MLP neurons of a small language model. Each row is named by its layer, matrix (up: input weights) and neuron, and shows model dimensions 0-255. Each number is 128 + 24 x the weight over its row's rms, rounded and kept within 0 to 255. Numbers have three digits each.
After each neuron's rows, "fires on" lists the tokens most often at its 100 highest values on Wikipedia text that the model never trained on.

L16.up184:175141117112126133133119130134122117192132125129093175115109111098126103134153136127123147166128116127095120104116174147151138147100128132079178121116118179132114115114144154133134152128169137107149119139138109123122137178147148076110151138094136104143112113153174128149152112164102108115124147142128115157136148138127122099119145140137131127070133123124122132125040112168139127133154152154155131139129166148134116142163147118145140111104087102073103094142123155127120117119158127099127078144101144152143126115149118117124090128153142120072129131155156126069120129121074151135136161170094119154116099093137162156117072116107112164112154098088154061103158132138137133080103114102126154099069086138142138145119140157139139113113162138163105132118150127139139139119125128
fires on: "0", " ", "–", " ("

L12.up237:154107129106121137124107129141133179154092106138101119134139134127103134125174116122098141177111126131121130109109130090120101158122144120143098164177151101128137114109110114126136115114130134147117114133109156105183097119139181114120120140133078149123144134115171133128124166127164129157167133134135106099142135134135161147100119168125154135142098181100213089107091118118150114113126117138129164188128135124142102209093129134135153116113112105101146118142142110123149147158125183119118115146134129149107149154094140139124115128094136151118138068147170143161077123116102097135091101137112160101093145145164140089094120137150091136113091120156137110100136088141160110091138168141149129129127112120095134141142109126100105133107142124116132072117116080158119072146114129
fires on: "2", "0"

L2.up638:107083131136147148137146134097108146131134128150126135152116127149115117110146074170140122110112141138101131083153110125195112112142112147104122163114095138119146127151125103151138128156085148127120122149089150130143131117152125180108126125113143111138091097082154113136101135112192146116123109114121129115133204156131112098174137136122164097150099099163154132129116116068140153156165140091110085150143155127147085088118109125104086101120151140123089114146106151119130120096146130135132114108150091115117141105169111118112103109129112122143095154111138143166093134139112093126122145111113119146135134082142151191137167179097105109135119137123118144151135148153154107142093157110156124124176132103150127141133134108065099111138104139133098156152157156135081156149183138
fires on: "\n", "$", " ==", "\""

L15.up872:148132146133169145043107096103089135127137132148118141142159143102138145090132138114152143132094103083121166134151137108136170144118185151105155128110101147120118133102154144130119147137141096114171137148152128151101143135130158146119075125124128124153120168130119128142103166165113076127133180098135170079101136096113093132118145152116136090103108132150091127149097145171156164131120187160146106124102171124153131144125139107104154121124131087102126098138138148097146099104135157087112154118071136113111099142116121123139111126149128118112112119149157140117150095162092162145127089119082132124126135167125149123142126151101123093123131176106111118056161128121133127098130099161124097135133132161125165090136130133164094126127127148121143108135118172119137124155128179
fires on: "0", "-", " ", "\n", " (", "–"

L12.up649:161103133148145081137109102159125111100130137120111155147072173105141128109144107132144160137131183116119099103111143130133185125149098114133140127165096091125104138147139116119144134150156147113145116154157082124130130124129108142135132145079117140128118113138127075113103150100110113151125177136110125161105143132116102124107121116087168135169105138093116120135088082147103152143114164136155128152121124150141176134123117170093119175101119104154151114142108125092090147156091149103136128112111151136153116139097104114152156135127119114093141113144145116142140127164102142133108079111116128151102073126129164128170153114088116135113204147142148138132119126103193161154113115146117124120140107166094118138109091133161095099115076148128191104165120139127152100135148162
fires on: "2", "0", "1", "–", "it"

L11.up207:132157107130093116118102174119115119104110117110129109132126098152104114139129174134097115143162055127149090126129124092115109148111098143123146100138157131181106133123143111159119131073142122146143134090138155105160171067160127103113142148108121152116159135104118164134153145158143063161129141152099174084137087132128141097159128094123125172141096123175127141160156082135120088170156086125082181111154124122115133121142121089121121133179151129087127108136118134129108109127120113148151126117095093126081132089151145142122098104165152103099102130110111135144132124109141147086166116166144153140063110135124128112118151126130092139104147153145161157136100132173123143103140094130131140115114124127159175136121149103133099130137162131130135133144136121120124124101088130
fires on: "'", " had", " the", " p", " this", " "

L11.up539:124117083172121161146140135113154124098100133113122154122104116112159096126141169142143108132118125134119118115094104203156142118087098104110148154120162140088120142109119080132109150153100113089118130113079109181141133096133160117151139137137131130093134141132122132139120124112139135080096092097118147138090087128123129110142132139107092128158178107148121137086111152132115121125125112116145144129155062097129131094138079179157128141108125146148137135150163138114144109109092136138136132149109108168157116119112167179156184153139115067126122120123132118114106140137188104119118106137130134124134133100127081092135176123115127143147123146161106152100118121185163128143154101129142137149130167136088104092130149109128117151071112161119121150158146074146130121132100094
fires on: ",", ":", ";", "3"

L10.up844:132111103109118148117092131084154125118084105154125118091120129103172140125091111099172141102153214112117114115137160146085132145090132119155120139117129149136127096079121170141157157139151120166118122131146137149150096123144125071146136114125117146103099161134138118133091119159119123149125139119140161119141142137150160135164144080130129144130102122099113128123117094136115160136150103119080091121130148129135165137135099100141177106119110133097103114151131136144151116127131163141113152122088090111126101134109146142175139106136147076102144141143108122108188129139106160162081084151130106169121132117139122152129107132114091161172104151147137135153160159116174109115122137074125155102158092174125180103114127148096151087110120128129102174117132162138160123153136144
fires on: "9", "8", "age"

L15.up19:141154165102135091119133129117160112128137137182152101112155172126142121150161173110154144124141048126169134116159154117150133070133125125129117081134139118126129169143160170124102140125170099097115119183146139140117107128133128119133085119070126117142131099160133111124113164131139111131123144123149139094147122124116101158145087127135132124117138106111138128142114085117118154091151173119083145104137128128115086137143132147105142117126154105167150122122116139132137123147164081135137110156181118076085129142112119116133134106167114125129131131142098121102127109129081136145105174136138106141132106119097162142177190091083092122064135134088086141091140120107124141113104123153110116169128134142120158087162100152125138145143170125092161098109132146121158140129140120
fires on: " ", " (", "-"

L10.up971:160139100085127132148120118109099090131116108126119153133183138140111113109134164167118144140135071151155125132095135124120164118132115159105124077138131100191176116140108124144168153132119149136130113128112140099183117123142082148176106185098114174133116155126075138120147130115119127102127139144111177181132112127136110147127123116105087135122101078155153119135126121112148108105120051140112109103158075164117151151162109102131165140162126126136096137183136137131131129114139138127172089108170122137117157170092139146123137144133137095135119159136151130068114107101111089101160132147141084107141150149136132087111115114127111119087166135137162179133130117129139121101091145135093114108130146141098132150127172119152148117132111108148125084139143135122123122125133135
fires on: " the", " and", " ", " only"

L10.up250:161112097141131136124117093086147099124133102143165110111135126108129105142150115124106146116117111147086141156127124152142124153137136141148153105140101129131118097160115127132158117126127111137106159141166094149109120136126117085120109125121143133132150125118106130144113185097125166116144132112143154143127149130149176081131160145118135137157175132156188099105137148133109106145139149140158193129108107097064144137133123100108162145086131131110078150118077133091136101132112127133089103101153107174141163124124153074096153188141114124156180171119094100118117093117121128124101144149129115106149094087111135115133169105170140107082152143142121135151103143144163130086141102120132071107142131148176092124167162152126158121102122107139091150147147085127139114100128152
fires on: " ", "2", " as", "1", " a", " de"

L14.up1014:135155167135112155105113129130195143116130134108110110089164111111121093181155111108120178177131166107114171127111111113116116151109153116140153137144141107088160134166080114116109127136164140149129152148149097133154123114156161091136161165155093094129144154115137155112110174141134166099150102107095158126135092120136127148138123155109156130142104087157153114167119131096118134141136093150113137099121124123159105100108148115135121136122078098148153110136104147114152123109110100134108159127131097142155083136120155104133130156129115111102102132135085133143113176088155075121133097165143151057102104145151123109149116138090135113096104116126094138119126131109154140166082112094167141120109129156117119101141117145133154127084139121159186127152101142082132152133101128
fires on: "o", "ly", " so", " So", " very", " most"

L14.up89:101162179093141148101154060128159175173110097141165109099086111137095123165153187093110137154120116150160159099121143152137098104167124135177135152135144148132118124121161111130152121128109129137113132132124156133134080147099111103134141160091125124118150133117121137119120176122121117148100186149105129146111131191114127101132095136063124110117124134138151130136102171126096131135105117153159136098120132166095123085108104144085136140086136129133112100152154080109144087109118138108106148170147117111166146096077134162108156174120123110117150107119116139095138161142127152147137122139128135104103117144157103102117096146110127141137126100146110140138129173163147134144132107138147080131123135147118155132110096115158124117083122154139132161166158157116119146079119146
fires on: " as", ",", " by", " of", " with"

L11.up413:153134126092126171077101133154107133143163104134110149118113132153132137149103123092164154099124106168134135079113140081110156100094137102108149093123114096112141090105120093106134149105098119150124154136142105140090110109125112133170162157144106144136122117129116080149149085134129096142129116174094087113100110107158140151062132129190151112157088117199155133118148147124084113136147105120145132145141150126152141110105124111110162093129161150129124123133085123117105111177117114126116136149106110154122158118129171148110138074159150140173106144170160131152160145101121117129147145094148092152116079125166179159118123146106139104136139113130101116120109142132128119131125111151104170128093158177112135134120123158119101142116130125173135154144177115134131120132108150
fires on: " ", " in", "0"

L13.up734:145091128120126095137125121088138143131155181121089152107150158152115102147087134138136088121154106130117133122115080135125100091146169102117128125145126164151092098103160125162120144065131132129147161133149144106125136102130119113135170129114117172114128131099181097113140173150122120158119135165162103156143169122145123123111083144129099183101153131126136134069135134173092142104157116118123123130085104128117060160173103120069144124119153111150097100075141165120141172113131122117105150181133157144080124123089117122157117152122116105102107128164114124132148121125116188122106134150166097109145135138150119149139170135145157154141137116173141118140118108126097152105107136113159133117113119102144146127120105116121142141164103109142111162123160123130116089136136095
fires on: "1", " ", " of", " in", " for", " between"

L13.up823:170119121150162156127138100128119136132149124100126137115121113175147136153180161158149121118120144101105151093153099111163176128132160145096077145116146130154126137126088140121114125129131114088108122084135122106129114145185135150118158116137134153100092106153160106113165143126097127123140132159132160110139110086159108160138141144136141131111141132127105139132118173105144127112132162120162091137125093105107128140174120142130153134143140135146169120109113113105093105122090114132102181124107189086135111138117137113126124132146122102101125135137158149145110108158162174136142098082120179139114103126160078096089124137110113170140123112142127095126135125124163118048141093121071089111117131130122136117151116148137145136086144142087108086147171113094149080137089168
fires on: ",", "==", "\n", " |", " code"

L10.up93:153130159156134120174137130127133116097110089102135158122139099140128109138147094087099161159128133106147121110152170098150135092137167117127126140080086140138142083113121098166132118089122146075139132128136141161125121131109098122113128145139141157131121135127126090160116124122136127142123122101149122140172160100117090125092150126145161160131149165118119141132129108098125103124087154123126137118140128106209087153102127084103161067100131121074097108169123108131113139083178113143125143113136130108133123163118122134130132124170111107151121164150140152115138160153118131161119122113146120119140115102134175136164102115131144126168087126152151129144099082117103145070149130102106126166140174133133091132131087141113154150144175092077117134161087174115162122123151126
fires on: ")", " |", ",", ";", "),"

L12.up0:167116110109152089134125160120143104139190177141076130141170119117125106087101143121111135095128094131133123117132148107115097113090117086089161074123132113125144114109149123175165150141130125153136141121083152119144082114149134135112143177126133135122114112120124101122149156098079148109117138092136092109115125150120086162123181187176171126143132147147120164088124140114140147103137116112114151129163159158094148103117122099117133147134132139107152139120107109103123134143120112121074153070131098132087151175149137124145082138171159117148112113160153155143107125113127158143139127133136104090105107170111130196162135134150130126125113153152122128120125124103133125160149118121135102129080081158118134147141124106142106142113166150169136146132132112159073120130143100
fires on: " ", ",", " is", " and"

L12.up836:057142145134135101133140109106149103083125138147113118138093119136098112121128170093112115139123158096120118111162159139138122138180128158139112123136097156127139121136142114121119122124141154150136149100145146164134108089120116117151129177100114077146138166176082152160131210087165140142113134131097096127141140154132120152123155105115138142119154135121139082105109173095129128109142084126107129106138126078138149146101161099095170158107138111123193120129117092108155122120118125144188081111147110112071145147129155141132152115103139069090151149130126150152146170093129155141109152164147163118131122122145096100121132105094122134125137122122118137138142101101137123134142139126122101142095113134117117113139114108142142107122198115088112152158125179103134133104094130
fires on: ",", " that", "-", ":", " as"

L13.up204:117115193137137143150026149110145176130134153109154106137088140161125110147138118138161123116140118134129113173131174121139104122135096103112172129100095106136109147096135127128101134130144113124109132135150156103088107147149145080112156128148179112120126109133143123114143126100099113173098131123135151129163149096114094139134111118111123122147106121134101127087159116141162164117142107130124137144119133111133171205175098079154140157136147151119125072120113158114109160142146167116110102092130129109140143145104124151152114115119130134132070105112119083143166131124119136134100124142158132134098116104136127159168118126121107120143129101144120123134126156076161095116162123147120183153134125163135187075064098128127132130111138106163123130159111110118139120110132123
fires on: ".", " |", "8", " of"

L11.up224:095136111089146123097142111093127109124121158120132073132088136166207111141081148175121174113154129110104139151136155165113102153131125154116152123074149124135129143082131173148138149144128178098107140106152104109138119133120181176104113111126117108121079120119156163129130145125135130146135115143170104096064081100165131110084119106180110111145110118162124129141141100163155146134115149116124151127116165178117128124153150181134110113123140107139133111111141142109122092138097126134172097081171102162176120124111107127146108126135138122133115128109144098150136163089108123117138092158100109089188144118125122097088153087108130155133137120160156138150141115126142141107138131114121106141160122113121127123138156130107125096082130106122125126130133111143089121152116128
fires on: " a", "6", "9", "7", "3", "á"

L11.up327:160164102119142085126131145147140145142105094146170112145123063153084137152111121105154133135132085181131108155143141123109113099113082132128121117081125115152115109146149139088110121101118137101125114123162119113141151104130150110161140151121138123095099139164116134197150123141135142137137120104170098090114141108103138089080120163162145126127107130139121062160124164097104143121127183133157132121116124144160136106111173106138144130181126165088128113117124124165133146119173116164123121150147147125105119134121143141126159083144143130128116082122122100100128085117121134154139137116148164159144111139162135176088131096140119130118105089093115120165146100122119127119114116129122147111167132179088114156141122119172080117102173157192144134151146112122098132116101130
fires on: " in", " of", " ", " for", " to"

L11.up393:143125128126168130088144116088115131137122112159107095131154107147142137142105099139107148130128089141090144107127122139143122134110118135103155152160109164158149149133125098136126154094123156109163120121084117113160102149152131185110163132144095136105096137160130122124149171128138146115151148135125153152161130108111113119098125102124129122137118091105172140166111200102134124126122144164140108119084156120141121119126059153097138144133130119142118100183145146155129131160098131115145134132144090096167125153119129187168129136152148177137119104078099125133126109143118123129085142115113128122132107148130119149165135106091111126228125115168101116138152150116115091100071153078083104103107145115189144120147122125121151124109156089172131135112137117133139114118141134
fires on: " |", ":", "2", "7", "0", "6"

L10.up265:120136105114108145107130118139076091152157155096111177132099102164139134121092073215142113076104111132154159186127141139103125134151156118111125141115126146138120124104087149123168114111089108123140141129119138125142133074122113098155143136094131123133138137101097107147133150132098131147128101165150109118147147128101140133124113088115151175129130147100154123160070142084107160143157133157065132117117135151138156114165119128104162128098097121120154142136135111144174141159119129191142160152159135062084136090131150120129151092125137144142151108122139122109194101094155121139132113124102120107159127122130109127107106130119110105131128115113143151103101115130149125153117128110144120099123126089126130141164197150130114177117131138115157141146166102126134161110133116
fires on: " ", "cu", "di"

L16.up541:099109133145068121141151122144167113112152132099127117066161090160127101161085125157115186157096165089113138105108135133073092067135144101115168156182137104131149131148130118126121154133151155102124141104148108083122138121127194125114122131110119146099127115137123127111141181078095115117141108108145132131134119120106124109105134122127105126096117106084130162154151149147164155155145141134122116103103111157136110126148111135144121130130107150106133139112092145128124114116114143121132095111164174125143091149090142152127141138137139150099094138154126082151186170122109116120109104148112133151151121135149145136169095129105146142128104110086113161173135066171108137142127156135141118161085125111117116130140156152096139131116137119167153099134141079128146095132171158
fires on: "o", "7", " So", "6", "2"

L12.up862:172170130160140127147139071171147122131126127127127141136162127106109143086154130131105115106077160093123117158135172142147125120134144127152138120095133144143124115087170123155154146110117144109096150108113135116108125144118090135113168121141153108107138148146112089132146147135133110137134128126127164190148113069123108091114118134123129166122151171115134114100119114148135198102125132160142146130115119106160117122061109096136160122107111140125093110166131053157167136095169152119091092126136174115123119122122113154120135105168130106113104159130120128093102094152162114149131122140175131107172171089131122110193144129123162160120108159136117121097122127126125126099127116136082097147172128108128084127143094129128144133126147098118080115148124122148142119084160125
fires on: ")", "),", ";", ");", ","

L10.up316:166109115081152105156104101163137110153155109138088103101180138124071128120111162151121130116099121174111161116138138126117082158140139092129133152108149156132113143112078131132192127104130100134157139155126123130079120118127128138108101117113112135155115167133137108170136124130121139141175144116106111146109125118117185107168090143104088117112157121109129154158139119161103134081123108141113196139144060141170150102112108146156100118132112161124139138108163145090096179092122125166142144107123123094109107131115157127155129166107129151142124124111111144119127107122151151100123126114150098136128074121138148158095110104106126098131147129174120105123159112146156121108153128093144128130116139109167196128117118116150177137133138128140124099097131131149152110104070137
fires on: " —", "0", " (", "1"

L11.up612:143105122122163119154162132149179101103162160136081153109136099132149146155162142114139130157084142123152146138125122137171114145120118123125133143125118146137135116099115100138130150101132160114108117103101116156163167072119124075139124084170130155114108151148140091117121127098155131151111167104142162075072108090166128130105137134167159101131147116097115121118091101111148129121090155148156134118135095085119104153154130094148149149173102121115119148132108165144136100115146129116128149144109148183090104131126104122125149154143105076138118161137129129118133141132131124131070129120163163149143088115088157097103168097128104156134125128139109106103113176143147151129149092147105119149099171166158152155155086145098135117118113119088151129137130104097141093079150140
fires on: ":", ",", " (", " |", ";"

L2.up499:138126118099118136115159100100116154147169164124126118146116124150129140137112109130180122133181138131156086111105161093100165135122109130133095118136110102143159125113157132109123149163106104095092109109087128089148109136193081159144136188094145110112073116125107119175140140152127113123148144144126136087108136153131130121128174132128160119115161089131104127112138160135151094147098146147076130126107137148106108149107143111098161097102119137129088151172138134085106125165118100110149135117174122144139112098161124185087140106137156162166075141111139123124138131111131098095141138131132101147126112123113172134132151128070148149138118132138078135110177114138113136130169159101093125128100142154120145159144106095119114115117168132127159140177160139089111133123100115
fires on: "0", "%", "6", "5", " of", "9"

L10.up492:163104137171124139135116115123177171120116104124103122124156130140082139143159145143165160184117119127147156140149155139159161124149084093126091104098121110117126120123124146126149093145168134094159157152153149118162169148128149167111152087153122158129096112110099100176151177132106138154147128135123131138128126098121068161095147143123158105134145143080114132114090119093114146152121139123153112065148143152125133115123112097134123155115116124120135121114168131154160094113095102143170137147120108116088126154122106148113147127104108116090152120100160117130134137102129145128131136111070118073144134122142086143126114151106165154148119073111123109135085142168100102110150137099085118132143126081087115147156155142119094088129148089137124117175128124105164141108143101
fires on: "\n", " |", " \"", "s", " Title"

L12.up338:117132154179130125113108154135139153117084175104113103127150112160122173122132139141117153112143166144107133123090151123129115078142113139155111107102131123134138127165090129060126150138139154105104115125115093080118157130131140146143139114142157113149116130126122071127145121126148092126165136128093134120141150082124113118112101128072126136137088147168103069132088158155089160136110205135130137132118114126131157105111101148146157159112110152091135144179118116155127096118124107126162128161157087134114167173099095168082152152123163152082121115133121165148156139138099117143101100100121174156199132128108114144119102116161109162110123093133132139114116143146107129118145157142118129126147129144135118140116107150152131109111155107110058143159131144129117114119108131
fires on: " \"", "/", "-", "s"

L2.up148:118151160124133178093091108103163124172155165127096162128154146114160159135107084150144119111126144153114127158083124133138136128107087135116167125111086124134117079100098131140133132119133099138172150152069161115144181150142121139104142127106160124137106094125133121121161153136169142103121140128132141140108085142115115126153113109121157144099155107164130092116119096157089149152087131161126160126125123127148105154112117164141129127140110129153085115149162130122118153121161127087115118099126080150082116153149135078145149135120093121107142111127127142128117120157150111125101120143116114120176141076166166121111145152089119133156106103140136149143075092104130147094101122114183126139148107090153115103113170168082110107174089144131148166120115119145109168127102134
fires on: "\n", "\"", "”", ".\""

L11.up966:143093115160118149162103139086154136096116125124149182158122155134105107167097120121097155104123069132126109170131112117141127154161144109129082147118123152144145084142143103148146120105123086120151134136130061109108154149131124102123157126128131118160115127156127130122114133102117130141119162122105141137113176100181151147123164116168144169140118142145163149164112122119101115135124110145169147135095109148104101172122120146124138130131125120142105109141134154159127151140138105108121086092112104162101139117116108178132109149089183119112157149167148124111138088104182138111087137136107076175152122115159099133105148093109127043130158114142117134123129106081105145121125128181141145127142122146146133167120104070130118129118077149135103159114129144137109157129112106
fires on: "st", "1", " ", "2", " St", " end"

L11.up439:084093100132155173115157148101104111115139123113100135139145132095131166174136142123115132137153126165127124069127099118154140078127107166149127126164111114084146081128157133169120112110111142124159153133130124107099163118188141132148157155158091152082118159097107129171114119171133130139129144071163140165157120119106124091133145158143178139125098129093130100103115100112089125117139139135162155134142152102130139157136153160132141164074138091100120112136118092130134124077129166110129112126141099120077157123145170133123146126147092135150113088154092148140117151098128132146108112171123080144122112132134113075135126144112148112128141120155148127091117108146139102148143141084147132102142136162143166153112134137084139106129139119078102076149114149106114107115146122
fires on: " |", " =", " ===", "==="

L13.up483:139144138138127138085141120107134126101144101080159072111148118203169115152102141118100120106108110147133161126149112139106103166150153116137104144146110100153135143142104156094105161125119118124113122155124130136098145131104155094120127145114123115109164126137125114168112149145160096142106088106146130117105144150145133112172144135133162112166157121108165149125112141169112055135161129182110150137125132135115103085155154169142120178097100155113108144098108143119136158118146109125136151085148081105140097105105186116145133145131145104105111164093100151140101107105129103095132161133135119115110059107092113147119148116120158152114153125151098114140156113113110086123153163120125137165138115104212175093130137124115135112116109117136105145100112160119135117108132131
fires on: " ", "2", "0", " as", "1", "3"

L15.up57:152110148120121148087128154087142181109153081157099141138192122134112157123101107148126135082109096139112123150175162122070133117119150119147175134139167122148144144087148143074139135119164115096156150123127115126140128113123154117180133134153103151139128101108171116136121102123146130130167137072117121108120090131140148111095131139123137092134140105118088148090072149139157114152086097131112088084107113109165123091126120110130147152146109134163106119118126185126152166120125167094141139158107115113145159152127143115151117100161111125128080111132152138129125136144105112129089126098104153135130143142148125131153137129128104103182113132161112127129083146118103100160079138094115113130119113093137109110171128151080159134093161109109156125110164126121140157134168118
fires on: " |", ";", " ", " W"

L12.up935:080174112099118148121133124070147117153109118163096104123152140169137118087117109095108113125108111121105162127149110099100129140120145157144132117109135134122136129153132123088141116157136111105134116133159131152169099135094144119114139199153118133107149133140094109160111123152156084110156128139126138160107149130109122135155131091143134103079124127131155151099155135101130118069116134110174118190121085136123149162141130154147189129140116109115187135166108097139113126157088107109140064147155135186139110126086152133158128086116117082128144124119163172116160141126110156125121172141154103104120092120120149128095113169143130122139154117079143148094100151144136163094144097094147172115133127131118135104115121094153140122119163139110114170126140141117117154130140160
fires on: "\n", " the", "k", "s", " his", " born"

L12.up525:099165108129187121142134095146102128136080116159153103112139126156099069105110125078147193154130091160172111122136078111139117099112113175142100115144127124102114129140189121151147116133135128110101168134164126141115110160120133117114122109106120109140106150163149162126110162082164142084145135128104143099140139159145142125143114143083170103100135111129099126158119104131090146100128138124096154200134159140111133141096097101121133100099120131130073115117169095154137150147174127121138139107148134084155145130106155109110133115137167117139115140157115138108106106141102136102169080151168142118131086135127136121121065151190126109104092116128120143107116129134124128132114087145120101171128097154135117117139131092136155133153122152130122126147160120131141151113124114
fires on: " at", " A", " of", " |", " the", ","

L11.up518:102141135119079132096126091146128152098134127135104140094150179141119103108138174103159141120153121123144173131132128122155139115113098147159137128165080116149126105131103114149076133138139142129144149134122153112146142126143142124159111095133129108145155135122140111130133119128172136103114101123153155112158132113136111114120099156090148116079170144126139143101119178084120117069159105185138104081113093117144133135107130118125125123110100109081134131120125145128110089117169132137135166159110148183103099140097135110125106130141125141163118121093100148152162165142126157124102117118152152046121127100082153155133131130140097162110159138163101168106078068157100123107136142114123147152125137144142140106118194128135162148103179154121153141091141139108114104101114109
fires on: "'", "s", " in", " for"

L13.up1016:081130125154106109092097105131129136157163129113110119150133177151120124164118131126114112126140057138153168129128130145141136130142115147099123121149115156100127123115125116133158090129159104120131119136091144147144135117138117089106130149124132143148167150108090090135136126124111170180122129135132141092124132133108121128147153086148111162128116136111133111143110134099108143142092135159133161145142117147134165151189085133100132127178120165119131141101107152169126145146126085146154092145136138065123123161127148128122162062133129090123116160146165124106142105070165106171106129120151103119131150107158143088174105115108158101095070130143117130127123090114114147078133157159117051136109116156162120161138133146135126113106165139156132094100146133074122103121092126
fires on: " ", "–"

L11.up353:117131123121151124138099119124156167128105138147100110109149096098115122166142116140092105146099179174135126125135091112117129130059116122116081145194102104099109128157119141138120109076160146111179140124145118162167161111097148108087130161145108093130097132133119106103134105139120113136125122130132105137130143153132144133142137129099122140146143169125140117154120079174164124133110115154121128089125140094177125134107136143136105110112085115128160150145130128142137129121113120174152194120134154133127106170125126116131180141121098092111135104135173116136077107101125119127124139156149124110130115128170107096123112151167119122121164088157159120114155135124160107106088104150113119169119065158139112174152143094120139069132133165161128117166125113121095091081115138
fires on: "2", "0", " Cal", "ed", "ex"

L10.up465:142122103102146150086107180115135123094106143106127155128122127118134124105118144149145098133160165163173110156124160097141104122065127097169105124113114137116098102160138091133132105112140119159165144119133103098123107085115122075102179150123083098150154150130144112124118120110104138088161127130132120096118139086134151151172109110126154191148126137136151124119141182117135171121173122134128120167110146141142128131083114127104172109144141149153137100121139146115114152103125170122097144159093163084166114095123191112128127132131141137131076122118060141133133153135131116147122114132113095112117101102147118129110152092129070115115121158126125188114114136141143140140173132137163152147166095133132110114132143120095153107101162130100103142130093146150138160119144152
fires on: "9", "1", ".", "ang", "7"

L10.up537:122145203113109137113144123148122092119143118095136110133122107136130109123100122172140140121062120151134197119148151122117159148177095122119112142132148097108108182125084110126109115108154101076159093158147116121174127168131143110108135113112147135125083116125112127083104129095145116161132121125178123132116155122115105131140139115135162130135113134154172162119144078153120128114152155134118113107122171096117156100127125104129132126109127098132094155105127098161144151133161135153112110132132114142131087130120115134156116126184143141105128092128088119122082085111115093165109143123105114126136089137112088152151101162131118093123164130167074100130125163129107122133148138154140152080165132109138198102155134128105193157133117143138117116154124175119134142129143123
fires on: "3", "0", "4", " George"

L13.up15:122125111161157104155108078122142132150132126135099156108095139141169145133131134118122111106138162110104102107134153143141119081088136159143101117124130152086156131094152101134160092090140160083143127139124099142118134150147094123160175126154121132098134128138150124126158120162140116116105131107147125176116191079118122119131149148133129153147144129109045103075136127108111162112102137140170202108144142093171135128092113114109159112110096126115131085154145117151095152101160133092106111149119149102128159141113118137110127117162087128097115137159135180148119162136144124157097120170159109116121150138094123124162149148135156117137107100170163142131099118137149120103150135096089091138129118140104115151126148133124150115175152154100128115144148154122138062135117155
fires on: " |", ")"

L15.up586:121124125120165146147136128082128136105131114137070121121145147146102159136112100117094114132111120104114136118136144159091116173145157156158144105120162153124143117082146136127161128116123134119157174076123129123156125102110078142093147140103159140113109110127121120145116124124139105143107153097128103090121117150193151154116130083111116116092107124180121126116110134144142136122091122092134090109136112111096138119107099157139150166120138097189163127171138099152122151083143186085099114125119105120157129104152145122156103115165095141137070083163171123136117107147114134145109148119124117113123156117164114168105128144136169150200139131110123095145111186115133100153113123130113141140097148119163112098152163111154149115130091109143147118096176122133098113118167134
fires on: " |", ";", ":", "0", "."

L10.up319:125104090130096110135077148097125141174143138112125111119123175101165107147116119127145170094107111130166137139151122150135105145111118087131123140110147124147114135141124135137151110150145086132145174147142136113087126102129195127159111144151184137071124158142120089128122095160123130101090139157095205111123109101123152109141156133132103102142139161112106116105121149128088105120145156137153100116139086148091184093110143162108124126149116094140149124179158163142116125134140143101143105121127173114148161124091185126135131138115150144132123114093158113112128082116161140115087138160123136145084141091109111093097101139172108103141119131140109144121152109110143143125088134155111153133161169149151151136147086081159146123137129130150141135082144118160103146134113109
fires on: " ", "k", "|", "1"

L13.up624:085127127061113157160143080117116112116120137118111137102137124121156112101126194110110138151148111101133153126131119153144147085103156149124141134135136100144094120123114098135091152145121133109136151105156135143137141122119116127129121169139110129118089134100129131123112120151196092099113094092137161138142162098144161110129113126135136114132123131119128126125110106137152137158122165139103090133133152127131131115124141150117040118111116125147117177163127110090141180112111108112115147144113178168178126146160136129127147171170120099149147096110107101117120139130092105107160084090133111104149121101129175114106127177126157167158180151151112147139103090081144146142139142116084166114136115136126109104094161116157161105128120156128140107126093150092189127100157116
fires on: " his", "'", " her", "n", "s"